MLP neurons of a small language model. Each row is named by its layer, matrix (up: input weights) and neuron, and shows model dimensions 128-255. Each number is 500 + 50 x the weight over its row's rms, rounded and kept within 0 to 999. Numbers have three digits each.
A block is one neuron, or neurons of one layer that tend to fire together. After each block is what it responds to, as a language model described it from the Wikipedia text at the highest values.

L5.up801:547561474516476485559568462553520390532446411463547489530423496407549487574573522459524543512545517551522465515440605472570475456469562492459564535549499511451466497546528473500416460452575490516512463607450473577485485470483498544528417466476517578473534545394461551544541521550519418584451482561561545459515482492455562515494519477506550467463538438506455433557466526440469448408477
Split-off initial capitals. Single capital letters split off as the first piece of a word, right after a hyphen, opening parenthesis, line break or heading mark, as in Speke-Garston, (Kirkland, Women's.

L2.up17:494534478599455515506528466601493484507503462515407563434585470462499519497620527579372527506574572501495527565467545560680577456471517441509475494403562444463500532422481491572514554553523471542466498432455492521491523544519496504536519473459504525511393491507468537562531426513586462478453542463470483489659545611551375481460505430548472513580425503551536432517573503514541534580511
L2.up83:558513476529432493506534486644471429554507491477453483445367494462476549520537507541448427538467466443424601515518545596552432503410562439592449539434594472491568526508483474573437417486518431489471464484437545500480472542474528530562461475586478511472444481413498417575548508412482584552501513533542407531551427585516429538429472480491458508509429468449529462503523528547423383414440
L2.up115:561518470548421587436518546620515528491515437578469427525552441553602559457479409438511466590498439491432520474502514510557557530461523506474493469509472450570535501458441486548523518520591471527515453547512479430580543451581452563593538455537491527472507455551525494529655630448416517420430558542471449520541499556613487516421442542474494523507523493454592539403519527513470465438513
L2.up177:537554461594492529541458625501531477444527489524487453449510484559467465554520391487503437474540518414471528480477493493648466477501470510389463482551542449563517452448517616474480501478420446484554501467571409489451429449571477403543559545552427484476502476530512444491543575508529458583446553482507522440586439472499484534515452481506518508451492393434486520539486513500585488527481
L2.up218:495459567601471503544534578540543556492505454480393490499511445517520463584486427622430443510450570448430554501462466473616534493465587494556473508479588402643456506470440443577434486518561477527566436536496506429551510596549428466528494488484482489520440569495508542582527407494521511495547535542451563491581477565541504495450402469499477540561470478415531418505539506487595526471479
L2.up284:552547405453470543567535517539518581450510523405434492528524453500482541455501545538428514501367496399551528476510480582568606428502508498416528472504491451492556532540366448546452522507587532474471484508583459514465507588586491538495450483490549508565411497478509471570565543492455487499583465359452544474584456433538406458521474513517444565556455463521517529533507534471435447471496
L2.up557:375494448504496536562505530543470508463406497516490439535491485485416508571486632584489515513569547421523561490446539529536502413457467483467479464427443408581617461517495474535433473538540518449502612585630503485496557584520446521484441451499569483442468472516572467593482377452468521524493542488490511549599494531599493442464479493542400480466558503489535483551520489528573449451508
L2.up601:491553519512499498542566431635515458535439516538440554485529470469430495613483510591428479505463426494541538499481500548543536472502560492452435486487585517514379440489498472507473502511536464474408566490513519541464577526572495434548493457509467560467497470516553523580603506524553485496509602513514556559524488559450516459430476457603527573527422417440575506609472496489478497477507
L2.up636:455526522400495502466449536538434541550523510471468568490552516437511479579498487441516480560512485416421561414444513510533526518555555521546602484591614486507458448464556446510511529492621464529544490479504477471475587478427474430518512500491491461449457577461477472518563489420581429484529613469528462514611494543447506510479430471518483551505487491393557536553475596521557553497511
L2.up651:460525510603507557518532511587542472522494515546444472450493370432644530614498425543409492450531563559478589571450546504572495462490547516440564477453516417520497529424410533521478501522533465504496476448472577492550492522548434501467538510443469495451495507553554508477535490468457424423581524464479410558488502604525479498473537484532490583547577550433544443448525493438479519549539
L2.up783:515500412534513556526466558502510526490433396546395504493533417445541434490504488526506520477564482450403410459499511541615563474569532443418454383568557387533495483519523519455442544533517486488499538456491609497474504571433411466606551454505457500571463459514551501533522467472559463414558503491528525533536526548498551479378450473579512545472474523486510559532523526545418591455441
L2.up790:431446533472500525468427543481411511472481521479387588456477448459425527488486574611382496470448516458403352526496466507536463430509548454465548496534587444567442476495491428459607499565492458431547518488581494500523448429453489432497479454566477495517411493444472479429557411412518423515490497481557556522555491543530422457495505515431479469577582472544495429598503496515508546464479
L2.up803:608512526582515493533550462571570521456484504497488468463581416562533453527485478529461508476493635552450576442458601592559567553466498564451459469487560443507445413436417541550419456547489459509550471466483605443504506567530449518610542570471499494536552448495501524556509507501508515421484515446468534426569477535490508540424480439497556563589453490455486396513561522471512569489524
L2.up868:444448497467593530461505527530519557529421521515478565533445529557479499508509502503391544461492467546498560451440470483471488483472566514456502511495504462565506505420544420503568434489510417536554520486496578449560495530545532441553528497502469443638471480582478401525543486391581500441604551439518480490560510531499488551495474456494512531629591503471475412578547486440516521467421
L2.up893:553469445371450527551448529474477465481481506462501528494498344566533551605508510519429465477480637530465441486427514547477510429611608449463548467489571496627462432427449491528492500534564471415464515465572491574491484527480519449552454464506532516574497474442569505537555430518495578629475520525543530526524472553443394487471493448478435507508513366473543513594505546531467466514506
L2.up957:431550450583564513473545502585426509498506507529438543520546459559513495585446581470444524523521462470433493513423524583608513483533442470430514518491633526539500509497468523613406473504501495525480509482479535460470467575464502497518458542515457462544458528511569501542481412508497517514566606396478437511528469554487497553474430620469495528529444463460506510499509532524491505536523
Word after a comma. The first word after a comma that opens a trailing clause, such as with, along with, including, or usually; also digits after comma separators in money figures like £14,500.

L3.up270:510444504509476501500459463545413433547473502409531563428510523446486568513477500556500587481441543462514454513503550602473518462462439546424547506496545495464469339355510600478453521553492454417487540515520534459485570508430506407492470587498460492555474479442460495553478490471421416584582433513638445546560592468503565429448534481462549473480632430510430411507496487452553468431448
L3.up534:602548547528553462498385581500460521490496452450523480479499485576482554507541483419482508551451494529487400566502534590495468456532568395446425419499493444522465443471446529490538568476576405513557577461478444512534473533493488442465497470407522584500537472385502567565630459489430479650443544468583539543551528512534454438409429515482487463543508435530495464460470522503474489477452
L3.up566:475594479433618571473463524468526522533492502446483511568452524466504464556435511417536502531453482533512442554577521477499486530489593487417448504490473481512516485459489557538454495477533460539605463522462471497602431425476471416477608505458477518471522563499507509474465402496443543548504451536474485430543566522557324531430441430398464454513504514464549400497590503439504513464491
L3.up632:381492439537467532535486512501478527590501594401519550468513383534561586527521410556382550497506542480483419491544532494470485510438475487493494525475451426525541433437415490442586556520452476511452470553496485507547585485502461424493505490456456477493498445418438547522471418529517508575526464472532451522478438519511511413456475473401512556584572432495420477522506535527570519456477
Table separator dashes. Hyphens inside markdown table header separator rows like |---|, mostly in election or sports tables; weakly, word-initial prefixes like re, pre, dis.

L2.up135:421501486517516500569542488524467528459474481493551450481514502417436610555467445440400602514516506376546489436489525498594509439485445476506458532422530427501503434428496485517388461472479444427443436476505548387588520642514507412500413556456520469520498428492459464530482491495468435536504510499509481508465538589580498427438444527493485572501512533493521489523542445533541540506519
L2.up145:532495508475488536433440604597478504420549441470490641480475540544511544443503531489420519464529532511572563534541466521550541468602497464535472433532502514491547534397464375548528483420520460523522411448454398375534475452520405547529548452502478495495495536408514559578451503528401556543438550468586460475599499459483514541454357510503543431490530465531441483502581546515522464522552
L2.up170:503469510458581514494440583481501543515526536540510512493517492509491513551523433513516511504542643501482418514524480484478517521490479535454542458470559462615470523536526548474596509402467473495590414482519431411541468505504420426450538541485427566560530480472482514537528457530489526586412467462536453444542517443480538445485419538446480432481479474449390487539621495513537539525505
L2.up180:441506429509491498549559605654422508491504537467435418544502462463490483469515460486480507573487493446499509506507522557564484550522517417477512515485512427486495410506487526516423518515558440537573507422555448443510518524447492436503492511513513542568464451523510544500464411507521462610584493388506527480472452483497501528503463556404533490495521467374485529527531552546553383445422
L2.up222:469557459393549554536498512471449477461377556420498451524504490564570540493608529560476523563508500417488533579470553446481539509470479453413491386556509401486550497494437517508474506482427500479478536529456377452554552549444420424475437476522558530576439425531495558622493526505474511522553485545536502528491441463417465450542504558445445474551528476485449447534532501512568468485502
L2.up272:447488388447449565506517441523408540497462545524517483562535510429557543498600570404456549498525480463575497605547545491523615440566405366535494378446545460472557493460475422557557502500507422528444461534473497447560519489428467514435500496523509514535412449588372459523512485482561521537481487448553484606506578433518459455566457550482561477442534476544526469480506493444492433454511
L2.up329:464483511412460535544596575572441472487449651504438489536481513537517520474437458432520447480462495462516484454519528524604486483490545485487528490505532483602512493522500501541425488469545377518439421500519505506525509527473484381520502492491585503554499462513457459433519447450500456516535453515511476555458527462493492470542481536455425550602576509464511548477552552512533492449441
L2.up366:461516551486537531488559520539456535521473413454519424570530475515486560565510580497512588497520491418485573487442527529588584522506541463449478500499511445580532455468459574500458466436449466553548484501437532454613462459464537410500514506492463471524495464495371494594598492481509424531494496507532482484481492505559539449492476480473510470543528573491475436480551505552547519457523
L2.up371:507443538407443525561505535535376607517564465534504516510542459426531570506570511523427511573408496540401564526507511474528481529509528497445529430457458426583510514489411360442471536529458438459503435500511428461593503535459359534478465514543479504482488516405478506543549564550447453467519463379516525565533493511501389513557385515481511541586639454448443443504501598399481497490573
L2.up390:476471461420495554578542533532409491518550497520454585593549466438592611533561521512513477498523483430485580534467526462575549457496537487410514452507449514550461486512553579520515472531514451429453554500544372547529462506522435545488507460463501558591432528463519580503497473478488481628467494451533553559523528542588439455504424565516442596488596497457491468546532461432553368483398
L2.up428:527483511503439479554505514484367448495408485445544437513495414518523533437603452492405563495507514447479485571496516576571495513671467531526474496476564443485490479526502492559426404486572437549505510458528538598514465544490447504539494467492482457537429470500409460538506534544443466579569531500648556491442464506536423466457490474466394472482525493544433527578519538471513535491457
L2.up431:506516416512434589530438537477487483489495508505537473563465451447511580433407457607478479532453594511511446488435501535537551502499483473486398511445557454461553456478425574551455430498470461563513460515518441435522507517454466526525496514452539505493487442465440411495483517500466462531490466502544440548472423566593422490480508503531489564491525472489515499494614546473503472446470
L2.up472:511484502412479503482551549491494506478523503462553472473460470523482442524458534471513521571557521490458552521577495581505454523457520463482417462464559362519514465550518504521501510540600470478559450566538457449594453481495441504455473407550492539470456409541486536481582573484439451486554493479520418495577499493476476503549467500414422480491500491495426483480583584523399415521501
L2.up481:534520461541503516522453500510485436559471424500502452534461475473537483489622477521485583525548551461436574470471531500586454516516510526395533564419504567617530443523544542551486467415562496531558523558504458564455525436524397447488542544450538526534491501552452523478491493445493526600514514446589395555509471549522492473356409559545459602492496443455514515510639473471535419511467
L2.up534:463503507483499537464553592515402594556423549418518450565478478475513509398479532546535497441526468477475486491484513534522470508541520501513437534548522263483544437517535516504492555517503413482583549417532535480502520525460481524471550414442413506578387476598535509503565465530517516583549451470612582491537434509494427527553511469528433432566485569545418363491551466561418484580431
L2.up1001:428492509525491500530502585505423553498397502584460461594547512481524533450464414548468505596493525544540534381427497440599559449472584440483494505493557441563600437492464438474473509529503423483482536547541506428614491618476557436501476511470546455548474491461489462464554475458595466499525475454457509538468545567434449447455461545481431600574505477455540454499536497505528541570434
Mid-word joining punctuation. Mostly hyphens, plus = and | signs, inside compounds, year ranges, and wiki markup (three-year-old, 2021-2025, ==History==, |---|), and sometimes mid-word pieces like subgraph.

L2.up101:477499555537528502564574640450459457514493545513437481494483512497461561577560429459516476513550531483463542509426537518532479508529513475476523546528550454516532394570506493532560495431502461474510546475598381529550531529497461426471502526480556569585471493523485513418498392453542451652499501508516506516507541565464481480486528413388354589528587559451486523499576557575588524504424
L2.up152:480483535445543540509532639491500495510502487505419513508433390520502532564608517498496487523482536423362527554496589439466575523456519501457437459537555498513444496545495545500473413485613498532523484523481491562540569538482451469481528536438506572561445468534422478552484540498432431459583576379489592485510511493515543499507485459550428513509576487453454534501545477378507480515463
L2.up190:521506456475555479567462636477536473581459490548530437460419413484550493449568440504494543523490542457457494573529488459552441487506543491418502578473543537597523475530456585473518556440484454603530527584585452546461548538521470505437581490422507480474422507532424412450501530528516488594528529501576420415542489569422532531488456497492458580589600504492488492515596463499468521524423
L2.up230:526529410508491506551554450563399476558539498509447486498470393511473547508467434460463554533456562492498538479481502526519505480483559465455579556441514496531576484387435472500478556435486492534556482520442515475452470479448439464489546481506487534474508479481443426458505450493452453488526431427564470489529546498546544496506510489461495570624563458528490489463556542456647477477517
L2.up338:548521495509496457576457562478438460544409388433440444508540421539481530410573551459486564567452572524457496490566461483550468512467513423424381535519517421542512402453414502535536482487460446547536501550418574438558497570444526428500542520458453545460495490464514476548522574510518489503529510467583448504503439508490462570394472474551444519508618514503555507506459449529411479483422
L2.up356:460484549563476475534527569501495580492568458501489479399498478483461482426593450459489578608455554521510558532523524485621508524526601418458481550410546459608544493564456593508477472445525435544572469417504504454590556435467430455471547511471610561485577499530471536507557555521461428478500580368515497502517477516450413474478446473533498560465568569443489531479539530522505542501505
L2.up483:496447495390595500522448594532539503482526527462504507461501477540489566542555421481493573457566564514518474591483550540520532521470502428472467439527505454619588466479533510500556514409497454499560502533467361441583461422463441416502481482471486507539537494440499522606453414478475515608465517425606486483489574556484529505436440420435468386526574503501456454494636556498508536418472
L2.up485:560536463485542483590428583487498387493420434496387497447519539506559551489477511434508499517443547500467542542394509423543507521475557551469482439508502512587503476540528519556394446425536459558438476494460441514492470493442413433483554585474486532545474517446477396518512532460440404473575494484541567432549438540478493466480424510534444469537415496492433460505566537412489537556457
L2.up587:543514488513461505499474480552428468544526479401483651520454477521506520485503476490438534473437558527472557548482605559508507505467509480452600479453583526570505497443528504612428504439525458533503422525493501505553490472486473422512533504457505453492529512461458450462546496526467480481599499381573422386545476551467506527447416479543457465612543497423448423491612577465513475488533
L2.up629:504456525543450469522438571510417528512396356427503497528466477458482487568514461496487555561483489456537574393477580437571505520565498460491599552540658504481511450532505452480516469450486430508539539505486499504520501585541484441521531559441482531476499477549545514562511520476562456499545543415466465546544550446546454609331423505550525505470527504501543437515527415525483489527566
L2.up699:397546465603505503510524609503506558516424503536471461553555478437496522452514442563535578511563524511502541439546516463576486530544462531378443515424551447582522493541448538429453550416466487379525529458533516511598607530468487475512464497467499508498474470571465489543522553517515463588419546429494554577553528552518489433452504445544444572491474515357492478475537547493563550547494
L2.up728:543492459514480472464521562488556413495557497507396537438476527450559470567551484469436463586451531540465515497492550468565533521531520489479482499479484485430544449567417493553516542426572451515409477505479491526540540484493330499464547480453459603445506454496497621611564579494465461462453550458517437530564503501512486494461414388464464500518554511403491494463508548550497464501563
L2.up762:380491488507459466508554636539513505549390551510431583580455447442510579427504414488563492572569556501483470510544530488533479492514454443477460517409535469563511484480467498472510462484446457484533465439547522542579535436438497446455634485458453479491420510462481430529504535521550545489458410401584570509506508582471465587533474425512514471619597504456471473475579494506415448539446
L2.up872:526561496422500527526558605500508515523487581498453492459452452499544513542560414431496524468463471482399529475434587461527469471457523490477543489446537380562532433537479528500482417473520465487551532493495399481476516516509502451452483468448567512542452497511415517485535470462493516476565507396566418488505497524430466477510421479455437545597543535473430417517615537422504456494444
L2.up887:391585443537487511478468647506479476526477562508545522440465500509514532445487481492565564519503521487449526421530482526571516501471499489407538500566479474576454426498544592458452513523537462522542510510576428510552504416485516505458611476445542509488463487551440489508506484483454448566491522390538581479523556521525403519420536513472478517552491539415516436504583490478475515491396
L2.up898:471501480587540436518557610523505560549491495501539467531478503559417524380469415461506606530483524586557478455383554455552483480533508520432592545488539523525434402416509542508535544505532380537591450456447422423524467460481504506552598530513501539551501537457453480462472499488542417517484519448481536524545444446517413526462507503421496443518514529499509506521535553517515471477399
Hyphens inside compounds. Hyphens joining parts of compounds and names, strongest in Korean given names like Kim Kyung-ah, Kim Jun-su; also eye-opening and markdown table separators (|---|).

L3.up44:522521422481475456473556670528501392491456513475564448500498450560528659517486526470485501446507518410410429502554539499514524490516510485416459462519576476436489550470462481601433463551522451561434496463602546523471409543519494478479520437478551509515418555483433478514490482411483500491527487392506505460466460481582473445470555531490414511481505481603506530509493548498410468545456
L3.up78:485488494557441552483512577587492526489480422559448488471545479536564547552557578528501458480536565461463505512519552555630515498470519534478436496570620390493445502453396536526421509503561480523524476480540547511461526500558470490530514520576498593556483497501588507577535377480503438505486520449457601465550527534566366539395477396440435526451504478480519441602541560526444476589458
L3.up208:475498460482493510454543506573519537481516505415382495528536509558593521489447522473535469446558557473503515497552578579546559523462513462580405538459490466464484520493389496505482492544470503579594607418442538512421527514502500416571490581491493479516456480554577446513526514492492530439501442397457548401527535548436447482501484517487504485490506582435530374547542558529520533520505
L3.up500:536473460569474565569548527533484483556466432479451522466525396542519505531486537603446475480418487471483517497472594532533570510441556525494481524446506454474457435394325500509486481553543522447482480426480521502477487646556539513465473489504550485464468438556493473572507500539493498455484536356505557514491466582473534530463485513548492522558487440415432401543494503477504449487467
Clause-continuing connectives. Conjunctions and prepositions right after a comma that open a new clause or addition, especially as in "as well as", also and, while, with, until, where; also blank table-cell tokens after a pipe.

L5.up72:572433480487422475483448468421520425533517540432468495426453451512571480462475468480527582598517622458478525613473547545556485459501485452513509544468548454538567421471390426468486567471532478595677502536529541449542546538565494506476536578514518478524496511514427510578526426537404539556622503541611488498504559546557516522478440409377483474616478532493466468419509525541587490528519
Markdown table separator dashes. Hyphens in the |---| separator row under Markdown table headers (election results, sports schedules), plus some first word pieces like all(iance), ab(c), sh(ield).

L5.up848:584506554532541519485506501518485443543477470529522466487549427479618528567485491463466502610473491480379497548462457526578461476521459510446602571443513420450551437540441561499494533445497472456533616487556494625433533621469517478505487531499471516529405487514422577541586569496492532559529554461496517533534518526587489456520478461496509459579517477496481425451521474527497522490512
Clause-linking prepositions. Prepositions or conjunctions that open a new phrase after a finished clause, mostly with, also by, after, while, to, as in "With 20 medals" or "defeated by".

L3.up123:421533462476419533475465593610481470546464436498520518518509552429601463442564528493460581471549488451489544515440580504564562534495520467494507453536573429482487517486574569557486508448569490553515495517608491453499544500506485484464453483466453537469431464527401535431536530490512575515533491427612551432567432540588456526473559534387498503523621467480429444504570437469313467450541
L3.up145:422557530487504458546412607518462550574490548479550552455494513464533524441506558587454486479536541506484518556446611540497478486543431470467548494527460399500477463526557459456520545464545452455534577538543387457506479477428502568483524510426436461453447454573482551462527443494515605580546551531634507511438424465537491430521534524383464459572550506472398405469606513473372460512580
L3.up283:429564432558427519581401558510409432517449453516550566450431514453540552478489431480510448454539500407392502547468462507495438433534540515486463533539518415486487457489500566535448441501508495494490519535561472544507490504508422562526518544503487562498454433484448486466529559521543531509563467498620548475520531524515462560476563513526427460535547454532391429526473508431362454496445
L3.up673:489505504429460532584448556586510430447511460508403464586496483517581513452533481604421573471576535463498453487453586524516556494467583443569478489534531529505511474491457438486508508445463467511494542590570490410533508459529453433535532432535449514434504511529431532448621508490583581490492459466508510480443446501560465554485431548503417439484480503543416468539573546510496479486538
Initial letter of names. First-letter pieces that begin a capitalized name or term, like F in Figueredo, Fifth, FBI, and O in Owen, plus some commas in lists.

L5.up387:535574462480480484547535592472561490477447440543448394444511485540603543550553520435534509489511484469513590525434557537498513572427543514468394525460437406556471510516389472488504379517558457554516586508471501589492538549432501482483504593488482598542556487527394441507631551471482435526455494404605474554491530521469388557470533529494518523499521542475450478496552538525467495563466
Intra-word hyphens. Hyphens joining word parts, especially romanized East Asian given names (Hee-chul, Kai-shek) and compounds like Wi-Fi, plus table separator dashes and blank cells.

L3.up265:408549463501451527563387472487562450486494400444443611474515534405585588409452511466432530503554509429479405586538478529603476520521523471562556540510514460556493522560491508449500515485498448492419536579436445555511483437564491579499522446485469514470542559491459489446472504510556539528479445482502518542524534517549515513451378589519507538492552450523438409540529641520434445392538
L3.up646:567580536430577502455517490486451465428502451467389516508458498551460522475523555423486522534609475520480441508529484542471494493522473404499509559496508380479416446443470529437512541511485449467408515469382498410508512479460410454478453487489413563467502531590432585570561422464617390504425506478605471456569459495556482461384531460495562500477455470486437399508474494555489553488499
L3.up765:514501474453494480545551491532550431500448531489530508406507493506576555534503483451501468451532527417502582452488580511471520484460554520487459469522499441576508468485492470503448472533412440517498549529437448565447553426442450402517544470555487627518457533476490449525476461453471486477536406496493529517518483557555408481600561453573500460535541570473460437512701506348485413555487
L3.up925:498536463413463503563548527503552392534442450471436556467504480545575490427514428445427576413452500526517488547492598507489529522499534592565502462484521396548515464487501466515496486438480421543504520465419478469506460482459434417499428504475493525552525449427470418492537444559402487583459424466552510477579454527473428500540455488456561418516512488601429449465602589466451495570542
Markdown table filler cells. Empty double-space cells between pipes and dashes in separator rows like |---| in wiki tables, plus the second hyphen in compounds like brother-in-law and line-initial list dashes.

L2.up11:478524511512557564443403586613497570504408389451509416527515575487549478443588466450402552459523473528458544429522533516549541500490527507444462460491533468543431486391420517535446488508462477547486492569548557460578529511595494503548417507474467547474470477379473498433482602511510510574514498401517490452504481536536420536438525481543519506481609434509474442547590496495469452416535
L2.up71:589589541546441527480487439563433479555539457427531455495448495447510476415537440462412442451497544518476510522499593518503546494475513515548467481496457505488506443465430533533458499420503451510543484530540462506536492523569485509524462541429485541498493504448427574464488549510496418637375498469637499485460483540519473494441509565511453509486532523542412469502539563515428467500481
L2.up269:537505500534444516551494443525571476568511561531524596589471516558532520417502507624525483427536609516526514430411523505502565444451544466500517545449521507480453401558495481498601509478569448488518531586519372544467526421524531495485434457506472585508513631483594555580571512513478543573453520509521486539513463522488490528490498529456507586529516516544412505586504538451487495513416
L2.up283:429584475420505503583526478517465559479466519564500498449457465476498488427548510534467453536553474432554580558468553565529586509474517565478530480501467469455443470445502504552543549478597486509406533473502511565480518460532494496501491475506417516497479498431514516553542508482456455454460477526591446546448493619598445481482398529456472499522486390398456467481496522472524496461409
L2.up315:496549386598499482467437553517442550506439478445561522518482511458435464499541481462471510511471528462477544520507588638491481457539443488496525472544494529494489476460472566544444532452583467540512455503505348459566545480567412443513545539473458465397514478485532454512544590520529479564421534413523514464638441477579460500455475519494530448624568505443456394516557598515494550463508
L2.up324:501524550465522521529496593522490421460501455525399488500442548471520475588601529498494497624552507498514558476458520471512567486578511378445511455549579454432464475448489467533537499440550458472464490512562431564571517491556401474518494606500479529488485474442553537513466511564551559471531535533447450490519522526439540557470436428497458533602510550462542461554584517552481553455591
L2.up336:552543505493452536489505519547491418585500474476544520529383441484441524451443500516482439397477489511459507570426576493536514491416578450530507445471580501555498554479477450569485469557544513570478478469483495565551519483486444385549512522479456508386510561395419587472535597536456545507522478447545529529464462492508517585492490505466500465555508413526501416428497535522394462516519
L2.up344:518532498549455583516469479525479431439528450433431551500558541529507460553489532476421564517447511467533500470509549650541514470538466503468526528588514480522485446566528475583407507477531484485449484533585496562527547472421465412511515565476560540575433541545430477513500528536475506548484498417517535484571587520508462508495514447479506509593544512546535478534616604460535539497530
L2.up491:477484492447443494486397497475458510471566463396430455477552537440515467534558514550423542514580573498438508542554572446482554421564490466505433446545546490446449459486504579546544477521538474519449478493476538561649490541512434538456452542517524508513496424482521484534483611522488488455440504420586532497541525480429476483503482449490483524498605482493552465536504548531485500432575
L2.up664:454603531433420533526494608558440522427511530546440474504506547396553442488589493532504492459443483453496453532455638425498568477503555504542455351517557447520404492534531566557462477442582440459456494536504416531552596490464410482451504503450428467470448482433441543486514516539494486519444496547481538483534471595539442447542463485512453515550554457482448353477536561465552503469548
L2.up788:437556450581434467486387564621441504521501424455490558484508513531498489466464456536487490522502476467522412506469553522502573525560554503465575449571484456493474464472491583582530463463595455490479583465577489498495534504522546332509569473484490488476475493410515561433502556518521531527436538536462585510482513567589473484452502447469519468496464362410482428561545531499541515468391
L2.up826:522532506518466554493486564629511388480468581533531459487548486420454469529488537549500478452515498477461503436383544556520504440508573520473444440430543423496514404462572514563490552452445518361490599550485505516515538405503480500516460549470440551512532493520513535537545469494511502534500503453484482470575463488436507581511501487424469523478529390424597358463486485502448541528554
L2.up856:505484505537466526525492454550533448535440468447559483468503494439535505439433474511572491518468558489468490417399520529519496487545551537454461458524511519558474461503509628572478431494518476516443485538508463488581474479500454491500451500654469560385511496503564554479583528602495508622436399486518475537558415497496465523492496557531577519444547438537438456508476554505460483459541
L2.up925:386562440581471502452474508523468463549487483417505584522546513567506478504566461528451514517496538528487461449388493553477468473615495478496497512511515431576479456490462537555453476566439501498401579613533394523467495471526438404543497521599502536539536517480667529410531524425527599524469441474505512502547481501501514520405559491518580497620552377513542468488499506514599571438497
L2.up942:463569542564503595497560563516520536514482429487443478527533535490530448416550465496467530521520546495585586474497593557543504425582572535503498542528550514484434553490541496569441537483564475453470537498499541462486593556535423487451533532492443491415491468547451594491507446474543513483517596534538532476554429590473505438437506523483437461476527598548433473443555469523560526482501
L2.up1020:481529502457565491483508597516438456491434556471543462561562485411565499514551476570503502481583537515508454455454510513549480540518559493459503515490533471443474402451468467524526559449559416511486574449513416422524535475499355488504434528433468509403551448492526595450469472516504519494485523418596517503520431461511471577561537517416523515530607339408550490504489505505456491450496
Capital letter after opener. Single uppercase letter or letter piece beginning a word right after an opening bracket, quote, heading or line start, as in (PDP, (Operation, "Ultras", ===Syracuse.